python train.py --n_layer=14 --d_model=192 --n_head=6 --n_kv_head=6 --head_dim=32 --d_mlp=960 --vocab_size=1024 --activation="tanh_gelu" --norm="layernorm" --norm_place="pre" --norm_eps=1e-05 --positions="learned" --qk_norm=false --attn_scale=0.177 --bias="none" --tie_embeddings=true --parallel_block=true --init="normal" --init_std_qkv=0.0361 --init_std_o=0.00681 --init_std_up=0.0361 --init_std_down=0.00681 --optimizer="muon_variant" --lr=0.00182 --beta1=0.9 --weight_decay=0.084 --lr_head=0.00712 --grad_clip=1.0 --warmup_steps=200 --schedule="wsd" --decay_fraction=0.851 --decay_shape="linear" --final_lr_fraction=0.05 --batch_tokens=32768 --seq_len=512 --doc_mask=false --train_tokens=159800000 --steps=4877 --dataset="wikipedia_en"
MLP neurons of a small language model. Each row is named by its layer, matrix (up: input weights) and neuron, and shows model dimensions 0-191. Each number is 128 + 24 x the weight over its row's rms, rounded and kept within 0 to 255. Numbers have three digits each.
After each neuron's rows, "fires on" lists the tokens most often at its 100 highest values on Wikipedia text that the model never trained on. A number after a token or word is its count.

L10.up305:148132149178147102126120137107151128100136108127161128141108112085166110143115159103141160166143117121140130134164117147108097125120166113148116127140133116085142107137107124147109136129167122116084145078128136097135121122070113145128152125110116114115145114124161101094103135171154109163132178144088113126108157108171080164123141184133078115154142096124148156131123129124096105165098138113156095114081141163082140160140142119110132141102138114119103114088150137136145152110120092161132158132164120133123108070202109109096116084132128142146120102136145107143130141156157129112
fires on: " a" 17, "ed" 13, " j" 12, " p" 10, " h" 7

L9.up49:114176130142158140143095138127147129102121104079106111144166161137148120199091151066121086133095112136147161129134145116102101161140113138113115093137124110137155092123134122132125127135124138133138112116166138137126146173091144112138127111110111102134112116146129113118140134112106147143138111114137186089080145138178161131118144134112129141164123147098167133128136112086161120127129100090117121090134119131111180160154110110130120145127136129140163102139120109097128121122151124079163108109096197178115176158119125186109128073136132109126136105085090148134140129131110164123
fires on: "m" 21, "ur" 20, "-" 12, "r" 8, "1" 7

L10.up468:140141100180109140124133168127129151125131125130092152085121149134149108112135134147090110142120140120183143105155129109120124148151112133127102123147108092075158132107122156100109155128134126127161155137155093129115122116143129135165123162124124141154114125100104163117157093111088150105110183122140129140094165110079074116125101130155127129173089057098137141170127158111154131117151152147078101138088128086088117134169095099123133137145178143107132112142109118110152137201181127139135093126131098150130102146159126145140142127129133143101121132122131102086120127128136114154
fires on: "r" 13, "oss" 12, "le" 11, "it" 10, "y" 6, "is" 6

L6.up3:116106110148115153121132105134108132152151133158134134100110130116137134109103102148136113171119133095111153080158131122140121104115140109120113120087090131114149102150090143122160107099135089172101112146105162114148138127144100162112102134082154128152119148104102105080144194154134109151127132135111098163140067103114088111162173147121125104155139092111123095160113148152133096194119126104094135135146135133113149118160108136109152098112126150141125092157105179098118139171118114093137098115116115154161128143133168130163136156126127109118138136146125159082164132161171087110
fires on: "a" 26, "e" 15, "if" 13, "at" 12, "o" 7, "h" 7

L11.up905:120159109160113190132133122117124169130132138142132141163135108113125130103125128147133125099138123107120123136119163103113148156130134140126120115112173117096169114139146138066102164131138133073128157143152132166101145136149142131107099109122143117131129162122124129093132151151052130114129149111119123130076126110137110150111145152166111105149075098104138160119129124103097134095108092103115118140112113112119130130155107116155140129134139101126107142174085148113171167135134162138132129135162069149158109142172163132101102097156181090103091143119152120124150176109060111107
fires on: " g" 18, "re" 12, "it" 8, "t" 7, "c" 7, "y" 6

L3.up726:128135140123104187165126141129145131140136123152152109150108111151090133143125183107119133127192117160133148141134099123107096149143089111131162127134097138104169132153142134129140087125115142133081112150097123125142084100075132137104139129102142164123141172116161144121102138144110129143141127163108166151093130094106165090138137139095126111109125174097150125148155156109105127158134132126133092128089168140123090151057146150102124106129143145114120119128127158162162125122139169101154105117148139129100124113126056131162148187107106108097150127123127132136133127081090109106
fires on: "ely" 18, " ag" 17, " after" 12, "ied" 12, "–" 9, " rele" 7

L11.up868:114112106115084110152117113133148132157108151123158122098167097172121113131100154134085041143169102159120186143125136128145092136155143119121162144122118088119107134151122087141132147115120114156110158140136096128117137147124128172131141110157104191131128113156093151131138128115110157124152121132138162129120112132129188138157138144121113136134103101148103140118139103112143112127134115099156125117059107127137122139126128159122087125103109091185105130112150161125114130104106136145144131107128139128177139100061150171149099124131111061141137098111152128116094091159132117122
fires on: "C" 21, "ac" 16, "c" 10, "ol" 8, "il" 6

L11.up527:115120122151151136122152147145152113175123108137100131115114145159182112130123193144105143113115131132132127116110156128138101115129120091097156141152115117122081091095119085139135112092146183130140160124132136129134131176143142159143132139134129120163110053111157127111125110133109154114114152120140166116089189137134099160074139084119153124133114169155117133114169131112134132134091123101128107132146145095162158097122140116082109069112136136174118120094132103142141123116131144137115121129160124167156156078124106127109100120093175127128072109160156130114146123112125119084
fires on: " M" 27, " m" 26, " S" 18, "ork" 4, " H" 4

L11.up339:115154113087102146133155137123123128173102149139104154106112132093172117129125130134123116110130144148131139117177105083105133133127137158144159161103149085119119123104103097140114146097120189105102132123135124139136155162164131122130118151139126140154154094104147155127085179119123109122104135091114138152104183131137141128152102117144112120106133109107086170110120094071165142159124136144124090138140126173183129090120142096143114116125112150115118132110156139156080084149147117139136143142159129132103110048105123131163108164123130193129118134146156107110108112163162129104
fires on: ")" 59, " |\n" 25, " M" 9, " m" 5

L7.up360:128151117127181130154115167112174113118125126102138139162104108133126124131146126087121092149131133162151084106123149141188087117183103112084112156116092171160152138155184127136113156135098136129113131131117121142106158116109117149126109145081111129110151105109150106143142132123120109079107137134086117165119096107112106163171148138102114114135152102133120161126158102160124131117100139155136090152106122107127116153126147135104124111108151149121113081119091083113078156141096137129147124163181123131142126063143126194096109148126103132144124130137157124148143137155137165146
fires on: "t" 67, "s" 28, "ans" 5

L6.up326:142141173133126165101161125118113142140102145140124159189127156121165120152106148130175116096109142124155097105131147147131152106118122132194178149139126102120089197131141093098148097132094144115128116150128131128097165158122132174123149061134132159142142131121118137124098157098162077132183115134105126117168149093103134157128130107113138134135152164108124155134135097162144131155129140135150130118130078151115119128111085083084143086138152113075155141096126119143096136111110173145101104126113126106112124138154159114094107128103111125159102146133103135124143146136129130142
fires on: " re" 78, " Re" 10, " co" 7

L9.up148:173111131088127122116143156118127144146090115139137150140086121092167106126134128129120106133100107116107172129151164113127133162153118181069134106102116123130115140133129077129142126129121122113143163096121122121136131155120124086119085112111146154125120119088146119122149143110113108131141109098143150143060154154153142111144113097059127111146101115119127093136128158136127125163099139138127151106154146163067114159141114150124111073104112155129165111131164150104133165112145127164138133110141098183136079152162122123137122117118116167133157170083125151120137077144139163172
fires on: "own" 18, " a" 11, "ff" 11, "ge" 6, "ra" 6, " ch" 6

L6.up354:122116151172114124125088162093103168136090091117117164104131132112172116115119103132137136128120111126190119107126101105171123145132159144127150130135110147150158160145100088102143097104134141137149162095102140113122088079115138143170140156099138161147082144135162136118121097151108142114133123175137152143146095164101153140099129103107141102138121135092077119107099145124155106130093157129104144150178117090107136144131080105148120147115133109134168130148141125132125152121135170098115163130131121072108097141136117126135126116136140109115163128156100158105061104103175125105
fires on: "ed" 14, "ated" 10, "ent" 8, "at" 8, "end" 7, "ep" 7

L3.up131:127109166141110119146158150139087161130101135159187134166139168152109109153103153108129144079128168127141071110129121108140100102130118085123123128130090137112120152157132149124104121123144137178074138123078112141108131125146105126085177140085147177102120110129151127142135145148132096149151129132114121111133111122073121116103117129123178124142096131119135132135147135112175120156165142117135134105138078142122067099168120137108139130137118124087113106097111174134122146123162104115136179119136116100141120124159156117119154125123107072115075109126141134177142140115165149146
fires on: "o" 63, " re" 27, " de" 4

L3.up874:081116138111115096137129134193144156118140157136135095152130133153120170117101147138101103094103117134149115171131152126128113111170138058131127137121163124132086117157115132093159139099129117120115089142133129106161151136143118174115126122139125145125101095152143139089108135109154108080136137112181152107151144119129076140182110140120153152121123101113101086173161156133166111106098129110100083135133117134128123097123111093121148132112162139103090128122114138162166157152118069152108152095112125151143147155113114154143115165146144092115077161122119123124130107112168137160
fires on: "ations" 16, "es" 14, " (" 12, " from" 11, " on" 8

L3.up613:120111158119175124121116119104126123145184106117108080146131163154142133184092176152115120162135129139104140132150132118165107107132144114111103148139124141144117161134135128078121121104140144147132138086122152190123111120123107090130078118135109106152138118090145089135121149141117141126151097072123083190177160085096122143137110118116171125174121126116139149136145144105175172134116141111103099127131164149166097108106129148146123098137101107085094143178130166096172133121104143128130143121101102125156116108130161136088134089110137126153141135154125145112153130131107128115
fires on: " more" 31, " were" 16, " are" 13, " in" 8, "ree" 4

L11.up716:100107097133134198111143106060134118117057167154118120133133102145140145085132130110143099162099091129140116145127115117129106120141137084139132099115147127158162113188131134112142118122151166154095083111150118148150086157145124121116127101140121121126103130123136165112190123161108118128143142086166131139165128131138112158144170161133143145178130137104102145146155099122125112108130099147103121103132081089121100147091126148135141077142110110130146164149104152123109128154113147119106125128136138107113104137109127145204136126118118163114167153099143108120133156101108113146
fires on: "ro" 32, "v" 7, "ut" 4, "al" 4, "ri" 4

L9.up517:184171148138158145130187139092124176127125156135105115132099117127158123162147157085122120135177143163101133097103127097124130128135143091084111169151149104112119136099099139125165153128136145067117131138141130133145163149116123111100134108140136138111124141074110165119141099119150131112152106132128124150111098088103127127120109092128130170089163096119184145137115117144127114131132130133137104096141121120104133079109124150116133123113079116208099131108158159086129141123159145143166142116091135129125103175109118141139135125122130129082132136110107134144094141149193137147
fires on: "os" 15, "old" 14, " Ind" 12, "orth" 10, " Aust" 8, "ad" 5

L9.up358:153111140101119121162095134128147132116145123141153101092104140111122147105126128136123109108139146108131163127160134106115089114106100155157130154117131130128141129174075153144172129114139106130166128112158141167134149138218089147112157164133148128165125143122161136075124105127143156115102165120116152144094138116136172163162121161104152139103100127085112158076127122126133107125084130120156104140123121164165161162102114123126130118112117093104082173102120120122154107159101138111131142119106086117140151141100156107165114118133090119074118144091142119096106143139081104125
fires on: " in" 42, " the" 15, ":" 9, "y" 7, " of" 4

L4.up765:115100142083131140132128118114115106113109120211143146159139162113137083120129155156136084124117154135134156136083166105146123123138113162138105118139109102144132121152132130088115114094126115124119154103141089128127107097095146082123090128100153152123134097128162144162081111173155145154131117157123142121176148143107140119147156135145139111158153147126122071107150132074142100143111120119151169049122159123114135122141142105142156124128148102172127110134148162130083146123166108163131105148103119171125169082120144108110099126135140122108092109116074130120132142118112107129
fires on: "ame" 26, "ly" 21, "ome" 12, "ity" 10, "ing" 6

L4.up657:106135119170125130094130141129156120151133135139094111120095114156122105132132159125092175157121155135154163111124107112139143129143170141093131149108160117147131140142156145084109128137119128164127138127119108129116147130081117174120141142158079125145135116095083142147136164090124110136181095128153104138112136118109111180111179169135199087152140150137121073161103117126148146103118113131122149146143106139154090126131107101113145098097158130133144082129076125148148123117109140079117098088138066110100101141160125145107151116151127137107102152126120151153141132135159075143
fires on: "iv" 25, "|" 7, "ife" 6, "ive" 6, "ics" 5, "mer" 5

L10.up619:098134139133125130138157157126146097149125148124114135126160126148135111164090142115121080112178138124189082120140137137130141125149103174144110151096107123160160146163138146120131148134108168115152135123136139075191111131116115109115081141115157140160115150115093125170139141086095139112123133112151150164087117113129106150167147116109135101135128103120157143115137042137113157126086150114121133145154148158101068136136132193110133148122139134179134136109172118108115101144129124118156163133134153117092085107108126155077110134110121136130159114111149126139113152148151113120
fires on: "th" 16, "b" 14, "p" 8, "ames" 7, " b" 6

L6.up744:124129117114131107110124104102118122144088134165182164126141134139155101102133093079118138122165137139167106187105164125112139106145133070138125179123122093123137101085148135151133100151127101152123117051110139108144150139094154175162078119114148147153137120138141124082051099115104147159149176122111112119120123121098123123131108132122146100173116149109103140155175106120122113118109178122124151135100107100170100122136157102076124137128104127089119136121107131136092131114138132132089142163151131133117124124102166155129124145156097125116143135116150155133108137146116144128
fires on: "r" 26, "an" 9, "att" 7, "amp" 6, "ames" 6

L9.up773:148110165157134180083156113133131091115148112138148134115133165104102159112151136068153120067107140171119143131129122103107127096136150171134109127087116108119127129091120147101094111087094084129132148122119120129152073104138138142113151146126115148149181098124138140065147160155142137083128153141149111131133129116137127134132120125106140134154127122142126134088115143077131115142145120111100094126154145129123157072106162121149145105153122132141140124123122154147170153156143097121113116137168133186154174141081090140106144115141109143120122115131125143162142087125163085172
fires on: "-" 22, "ig" 15, "ut" 10, "l" 8, "if" 7, "c" 4

L10.up879:120129087166138120178114177143143123118123101117111151095144122141123075151106116130090137121142145168146112157147146150128116176137119091140085144061139129102161145116113138083158108121109107157146118162107107114179137131175150136167127164156120141100117147173104145149139093112087162103146171150137153119075160139134098101116091113137097098138123145108144142103103102128120128140122158105130132137108133130083094151139144165152126141123152136159115159120136124172140155146105137127131104150126094109126099086129152112067106141148152123091146099137150144115144106139131144097
fires on: " s" 45, "p" 26, "b" 8, "." 6, "f" 5

L11.up351:129139090100113154133103115118142133141128116102147124113123072072179146110117161143128143139124109156114136136127161105161127133135127134106159120138128096147154147136126108125138135064127139146178085149083127143141137131088144172165189111132099180137123140132110129116125138053158128087158109123144138128146122107103097150120141165138128138119083124149156120158143108077184134135152095136111122144117123156115167124126151109164132106146103123130075085148113142139131125091153104116132146103142141144168091077119112119167133159093157125096131098118119135121125133165128133153
fires on: "oc" 17, "il" 15, "ol" 9, "h" 8, "er" 5

L4.up150:119105169146124109133152177147085146147129147146137164106085129114153157161111158121114146093131136102130123157080155130137117159105137109147124142099140108151105147110124098135135102103123127138133157107093136115087147082148115116124114109118143081123109116142161152153102131121122127104117083143119158110180132079128117176114141113128125155126132127136124156131108116105150136121144107080140141169103081139145125154158109137122138100097098150120103095155219104132142139168116117202168143122117107113163154112130149125144132158139156136110122111105147109138109096181126104171
fires on: " |" 91

L7.up13:123165136122125116146146149070178144106138110104155138088107105123116114182113105130141171111092157137157082111152108099136134156175125082116111121140144141161132097103121128125108144148133145122157126159151166124116138120140070115157132129123106096123127137116143112085158107128145147186118105099131140146141130156160104140132136097132154126157157063103127137129145174126146136158128130098115101108084160101113128152146104139116082136123107131149134102076153130111113137155082121128128114184161151116080107112107125126100117131148144133104069130119153140092153158153113113103
fires on: "un" 18, "ut" 9, "s" 7, " med" 6, "ts" 5, "l" 5

L3.up892:141158148139076103122132147136162157145091105133118116138153142115120113163117165154129113135158098105104121096074113089140158152138108135133108139063147160104126149111084113134144108127141140121154151123109108112138150116142129123142127148131113134164114104120136117082110193120161177098133107140104114090124125144133124151116172108136116144101102141112115112120134143119138147164162115117166152133151119110110103167134087123127091112114156151150117135096187096118132146165133142170170114099141098155110125116180138158080094154131097136134083096082092138120170131149122095131
fires on: " |" 85, " |\n" 7

L4.up22:087121115159131064113111122095148117106164116141127100101146122101087129107144107143136088112162139119151148101146108101132159121147116085124126147136136131167125165099168124143101122089178153114144106163120146163115160120166132139130108125099134111153145159086101131134136151130118147147136120126150108138101124099164106168157138102115088125143120156120091107083130104096115133153114128117132105130107120130139159136158109107149156121133135128101154114098138156127187177143140175135123172067136109164132104088135120141106125129201125187170126118116121141137110139113089106133
fires on: "ies" 16, " For" 11, "us" 10, " B" 7, " b" 6, " (" 5

L3.up653:109137093161128130129137125115161132160145114146188121073135128125065110147108129105090131127166136137174119138185100120145157140154155109129105127155122102138111123143109122150153130116114175092077145111145120146157182152118100110136090134140114094104129131156137140121154166113141128138113127132133102147117158131100110087153086091142128136136136138133103116071111124146090110106149121132083113112105139139176157114149108104126136197129121139070099142134119133127138134112126138122132156123082182130108159127127108142123156157166134135182110152125143085134114129106114077116
fires on: " (" 57, "ish" 7

L10.up47:116155129125137116157131134121167105155151135119159134103133135164095132145121113108130131088122127065157141116158108121133160135153121126126119120137136119160180146105087110155079169099138153171102056099161125112129098133115108119107072133133111129146148125109137106111117124144208094091113146130129107105079114119135146157142111121113139078153107144110143147145139116125129159126132150103092154124118117152077094111137120149121118098160167139152144150148106108106143113141108110111166169109123153170124140145138172133106120110167145128151115136102147103162122145133150115060
fires on: " " 22, "l" 15, "p" 14, "v" 9, "b" 8, "-" 6

L10.up474:131141137103121103141169158109139149107093123138126127140108136146107130131122140129103086101108135120161084141125102123118148121165135152141105150150149163141099186107117145123153173146150146111188150144110146127102125135120120151133187126116100093151139109127108102123119160111111120117107095177171132120131134109135154150153117145159181085101117096097147163173188170150108160122153144158163126162123150115135148121120089120138099144133122128088112178102162152134128117110146126127103087118118136151168103092111090135107122133152083103166159075155117119109117123107112139136
fires on: " he" 44, "is" 20, "," 11, " of" 7, " and" 5

L10.up794:148164114146146162115148083117131122147090083158128133121114155106140136114147110100094119135144140112154161134122144138157124138114180133142126112122066142117096146153122128111082115112121117181129146133103130099155172091065146186113088147125126095148100120142112138102116145122123108088153130160109137154132126131139151117148075115148096098096149161088128108102145148104103148103107125137131166102155123164133161112137172107125106127127125166108112153165130103105114174116173138125121130130155176104163129152157146109099103111119098129129094102124119138161128173112153167120
fires on: "ell" 21, " sp" 19, "h" 13, "{" 9, "en" 6, "at" 5

L10.up264:095139135170091123128139095149154116137089112113114088152101132159125128128134124131184123133157188136170151147126135120095178114153103136139176169142107147106124141109110134135160126114149126144117133166100099139134151124167144137109124129135113152159131126078141117134122134109189136120114162106102168116130139118091084122072135138139093126128107136130080151123162118113061187118137126158113130171093147127143121127103144075111117124130170126111141070090114122106102147131135126124116145121117113140130138141148156122126087115130123122102151078166096115167114106144133111169
fires on: " pe" 15, "i" 14, "a" 12, "e" 7, "ame" 7, " B" 6

L7.up278:113137156138091183091100077125157161137130145106136107141117173123072107108145131134156138152138144110138149142142124061133106131178137154175150114120112131145148138154100129118130143116130083152102085092094119155150138081186088094090134157161128159163110151126108100121130122136127128091117153147143135093141165105116109136102130087131116141116159164068122163160127140102119128152130133135111109124097161121140101084126114110142147111148137134126158128125161111112121083136164164101105091109120175129165102128145119120128121117154122128151118118165127121157112090156130118134
fires on: "ic" 30, "i" 14, "us" 12, " ac" 10, "ite" 9, "e" 4

L3.up771:132126154137142140144126160154099140110116128141133137142081118136158122088140133122098128071118127145154141118134121100132163146096175121155109154129133093070116152143131134096146151079134143129106097152145129119121117108136138167073184104102112117108104122141092124120113104122109104103172162127133158113137099113126140173127112140183165133117136108116086143164154145133136124136055108123124109130114135195145157096176133135114147148111162161129156102169095146151100155138091115137107115103141141140137114107103148123139066144092153127126167144146149131115145092144146140103
fires on: " w" 28, " |\n" 23, "ations" 6, "ts" 4, "es" 4

L6.up856:156133103120148118136130131120167100119136107121177140110184154131155118143074179110120143177119103132121083097115130126171099152112168108095096082111087140111161138128116145109113180132148133101164147164120169115127107158128122144086122153134067129128095101106173151078140096104143152159151096161127146180180104145118104128139111133137122103123135136139096152094142105130146167119116127122101117124132126104115108149144130133148132129088126112108117122122149119133101110133057144136151164136143101113125134120163123154112096123143099122120151135183130142133135159150121101131
fires on: "l" 25, "t" 23, "s" 11, "our" 7, "k" 5, "w" 5

L9.up693:137117183072141092161137103091142120133109106186124157103149122104118092142134084116131133183178168129143169158145153104136146138157118113121151114117114110156164114127109143157116131101078172144089117115137125117131110160093124133089120149141137150127086125121162153131112103135134124109130109083160165125164124151146162136137159089170125108133113120141133111110111130158166126152106135133161141091110128130126119135134146119170153119135111116109126134150101134145096098160105097125136140146128159158053150155141107158107111121108120076126107136127121156114109171089098098122
fires on: "ed" 15, " as" 14, "ely" 14, "ome" 13, "ly" 11, " part" 6

L3.up591:167159120122087136074110144155157086169196068081162138093130126123115114096131161149160108166138149137184157107166113145133138097139114103139115137146114102139129179081111117103104137145147166095122120115095139125126160144090126100151090119144092122122187133102145120119152125145144118084104132114105123146068178110099142164144100128102143102141092119143148093105147106123104144122186150145142148116139134123155134141134126113095164111126093115102143133167129145131111140129122138100133135094141130110118127142097141145147172134136135140120116131153134126114119169131122146138
fires on: " and" 35, " (" 28, "ict" 5, "er" 5

L10.up205:112122087163086138162137107132107133126126084099133124146132105118158123148084084109094133136065113105156138121110137095079141160113133136145100130135128153111107151125131128150137147152129100094165124130139100126137129126147111099174137189143106123218149128140148197119164120132137136103127172153115166155105126120112131122153137118096142082132123135126152136124095151120144167165154130123126117119118122126152112156119135130155104115151123097100134152097141101105133125147142051143146116104127155135103138093154108143126154125085134108072153114094123120086115136130100154126
fires on: "r" 25, "is" 11, "f" 6, "ain" 5, "ell" 5

L11.up571:125153126120101142124122076163115129143112125109176130101156117102113136121117126109155130126123148109125135101133139117136167115126141141115132111131091117145118151138101087111154109124139139142148114119140106142113128203146128130114124125103167207126089148115117093137167172141154131159119113147135129130105135095118073140156119130136138124088149122114141140136126102099097093132126154098112140088081110126126139143174131093102102096083129172144123103150098083138116144150152141139130157137114168142178092110144102132107082119125175123097073129159137177105109120098129183160
fires on: "5" 15, "8" 14, "4" 14, "0" 14, "2" 5

L4.up403:128111157165123145112141142094108169133152117150150106073077156157151153095161102124126108127152114134147143156155091155153128180116109132069122141160157123131148142159108111144120119128104110155147145094102107158124111093139106110110171169142135090126089117105126134137115113134116140105163123109141115100128108159112117134126118152080165120163142111144084107156124127136133128166110117099143137134153186160114144092135154138138153162113156140138143107176131142120146151133134152092165132099137096115109113095158121141130091151135110084086106132127115162150142153085102182159
fires on: "es" 34, "ate" 11, "le" 8, "ated" 6, "ame" 6, "at" 5

L11.up683:146142107161146122113155138158121128166106138124081129112129141175117105117094139099112141102113136116193114124174160121085122199141128162138079125178105104125161139130135139130126112138129120099151138127134087137117147098184133154133123127149104117091175101107114102128113176172130130112156133098084114108153152125108128156146156160150110106096127131137127085122126129105126117087133181106147132140127122103126120134150152102142115112172164148120135108096159170159124144108140113152101132114119112147147079120171133150168117121112131109096058117110100095126126117130129111111
fires on: " " 29, "le" 12, "r" 11, "is" 10, "ut" 8, "p" 6

L4.up286:133107144103116141107166128157123124085141088153127149113128142125154151164136100141161144125119152132160123189158124114079150080118121129115107139134124125086126159115128131121084099120122106081162105142109148089115096130145136135156116125132131188130081111106116148124119157118118133117141115143126118126139166144072131180156140156163146157124121136105115131120114115109165138140101142104144169183127111182118133151146079100139179124097138138081116149109140109158109112116149144105113126092122149143127184176100189145120121094116140085140111148131100135118092121136115103138
fires on: "e" 16, "ing" 15, "ory" 10, "ward" 9, " re" 7, "," 4

L9.up78:108087116136140134115144145123117138157135103102128155116092155148169129125110114122156111154141127122131139116135122099122083119168073125160153118115107113144144162153149150131083150116175125111159124158127162138104133116120150140138135098147135105110114132129128116125150118139131124126138185171126107115166146115114099174065145142083116150131152078123152150109104188087174158114131143141124086124124111070116127144141175133142175077155107115082111136119146142133089112193144144127085152170143105149133129086115086112142142110146122123119125135107117118137108136152086139138
fires on: "er" 18, "it" 14, "ers" 11, "t" 11, "re" 8, " who" 6

L6.up838:139112116129128106102157128130136159141113109136163152078142120109113099147117150121157119125189102113165121149145098119155141119156132141120108132134133120105097128131129131129155119117136183132101117131099128113107127128117143144128115109079169148111119148189117101124153116139118085114158105173127142125098129083109139127119124122158150128125106118088140140106080125168121148113127110167158132088144118130152109155183070165141129146110155153184119207082138120144128118060121145101103165114110116118105169121160091144105142112108144101143132141132123157119157137168148145092
fires on: "." 62, "ied" 7, "ill" 7, "ob" 6

L3.up271:126131123130102113093136085119144122084140106134124131141137134115124120139089159100118104106120148133141143147063144112139128124112083137124184132083139112161091163163131099087142106114120172102120089151128132150163114128157137169166108116159110164099155108099138124097105186126093117098112177138176114120124141134102106127103170121134073100131130134130133168132125126141123113148151143139142116144154099170140145134120099143123116133151130091086166121127115146109153118169069144110096088150130155116127113087162098136131106150096129069145148168135142131158146125131133122151
fires on: "\"" 48, " re" 31

L6.up410:140120106147122125124149135136154150172064139133097144160094142148130147147105118117139121142123129147137136136106137113168112109097099139149144166098089096116142128141194109104132132174115134100142079135102115140142157125093120129093107069105122115130099147104141134128123119119149080131102140187127086135116111147112134167147124133137094131102137102123153153080154133183159115112116130130115117182098140105130126136102146073158117089160119108123097092146125122119103134131145150118152120144109161132103143107108153186122125110173119120104145115113105110162174132154123175083
fires on: "ow" 24, "re" 23, "t" 17, "ost" 9, "ast" 6

L6.up479:115171146175101162135176100133124156138162146159174138133125157100144156115076110134140114116113137109176136102133130112102154141086166103111145143122132075099128161107097101136088135164127093164122114086130127160141121158152150139163054116129119139119118123102111124097138088119123106135132109129079140129140095113089096145151143135151153122135120109159129102141114124113135094121132136104134110092131106136174138103144151117094130141156133148167127181121129144098126125124105124124071149137127104150153168158136149139166148161071107098142131113164093160109130126143125124145
fires on: "o" 28, "e" 15, "ign" 10, "on" 9, "ound" 7

L9.up409:124103153098111111111142146152137186088101135131090121091096128123114137120102126139131132144150130116090112110146112148115139144137163138134141120140122125110095120121127142144117132121193133121151130107153148183117157163148105139127107142139137100115166112069173083080102117136127167119111139147115128113162148093141140122147136146163143161131149118098106092096146080152087144124133156104157100144106095191110089171126129089141124182124116132105123145094121140084132115134159150137108151135126120143141147110173079130134108107153126134152070136082121140151131137109078109120
fires on: ":" 23, "t" 13, " the" 7, " to" 5, "ent" 5, "g" 5

L9.up607:144115119149105129105150142132138103133168134099163154104164134112116153098134115119151127083123105106153179146092131116112151167109115094154186140168105091109083131099124149163141172117118105151123162126112136138130152118103128131105136080156133176163145155122159141115084132132165172130107166128187159145141140143091215141131145131123152133144126102126174088107122125127135147132106140150147122110123115128146091131108117139092141157105108106097116128086086132131090158107131135099113131132123139148142111097097130130123094136164148090104117173160140119122114139145119155119
fires on: "in" 20, "r" 13, "amp" 10, "est" 5, "i" 4

L9.up217:148106131162143136148162123130109119084130091120141098135122122102170163113133114096119133119091128125130117139138086109199134109128139177141103154127122095135132126097103110096116084131136144153136149122133124129124115135130148171099142101115064107131163123125151136125145140083152149086160125154128142138161107094109151124067126151130157139104091160164087139122122138091166133134127157094138098079122094120151100137146186141186139117114150099165151155141146145139147106098149111106147127123127169125161137156119129155113113098153118135166134094180112120146154158135160115117
fires on: "l" 34, "-" 15, "ral" 13, " C" 9, "ri" 5

L11.up327:135130144117094127132145144060084171130086142165119137148143145114130104108096108075141102074140111142150106142114113127117148135133158143135168129153091115147140153117162103124074129104172102125130058146131126157119117130156126136136107166128120108136156120083129136115148096131132138139112135167139064113120162134150137123158100119151142064149192147112153143143137125146137127132137110140142130149138107117146096123121136148139110103151124153077122158079158129144110166096174072145148123106159094143147140125140125141113132105142113131158087119137128149159133118135100085116
fires on: " and" 28, "e" 18, "," 15, "r" 11, " (" 5, " |" 5

L4.up427:139116119101146116136154098100133103159118100118131106160149148147126128100149117142155078189196127135099118131127139140120105103143127109106064117112150137109133140109123105130143103100153117108117145096103141139109139142148123183175117139120171108157123173167110089130089106130131103131089092154111091143150154122115114133144100099142133126148101141109155143093146123140118166140146143086137125088135181133127111112172138143147117115149120149117118105119146142106146139132073107131099102155111075129166124118154181152162154088156093134141106110151094113116122110146102079120
fires on: "se" 19, " were" 12, "amily" 12, " are" 11, " more" 6, "0" 5

L4.up405:160152120118172127147108166129127123151103143097151158119114112131161092137115140084088118114146105150103169116129141120137064154145128106151162153115115160155111129112117121125125122093100135096166164167106119158142120124122136101087104087151150132136115123118122118115123096138087108151120161130161163115086165120113151171151150122106140189117134105137083153157102152137134117081139140128145103111109109152119114124115129129114116065112175112135163100120169170099141152091112140151103139145172122131135134096112085115126149107120100127102149116146123170118159077164142129156
fires on: "ust" 36, "ff" 16, " " 13, " ret" 9, " a" 7, " J" 4

L6.up12:155119141139135108128163114144144157113178128132116124088137111111113150064200126133136152116110139148100122138119126168107128121147114102102151129101147100111146169149103152151150112084098096133125135179107120121130169127083129136109130127132123133085136124111150116106111123166178101106102138142142169134137116087142123129106112133144124110085149113160099059115140155097164137140149090158107133105116167143139173136076136088112118156090158166161112143132120169119110136113107106112152134108159147151155129113111113146132123161124129132077145166152094134124088128126123095100
fires on: " R" 20, " or" 17, "en" 11, "qu" 4, " D" 4

L6.up315:130122126125147124122113137134105132122116144143114159103142114114127171132136139098135109117141188129154088143120167111085142139102110121119155088106143128103079126104137098086113151127112146099149148118165146156109114128114149136118175109125130149125116161110198129122127075116139079123132142121133124130149140110082131125137114108144149071141125114111138145123126112132122160143135147144110136148110119119160099092101119141179169147094108118139116163148136116104165151143089127153119090158142134160127081103119122147160156161092149063119154143125121067081142159148167065123
fires on: " season" 30, " time" 17, " ev" 11, " team" 10

L3.up888:128133128116123137147154137139175123156110100116114160132084156111101184077166157165154164136104143126143136107137111116131102133115150121138082109097100162111147147140099165145146117140112113125132132142112161139128195108124142103115128143162141118136120095155120143141118125127164146108121102128160146123136135152135131123117104176149091100091130184104106108101148095113111140109121140147111141140118164095104126115089180092160147124080148132166082155148141131130154140123138117148117101105140165096091137112091172112129108193145124133105093122085100080119125164108147134142
fires on: "en" 98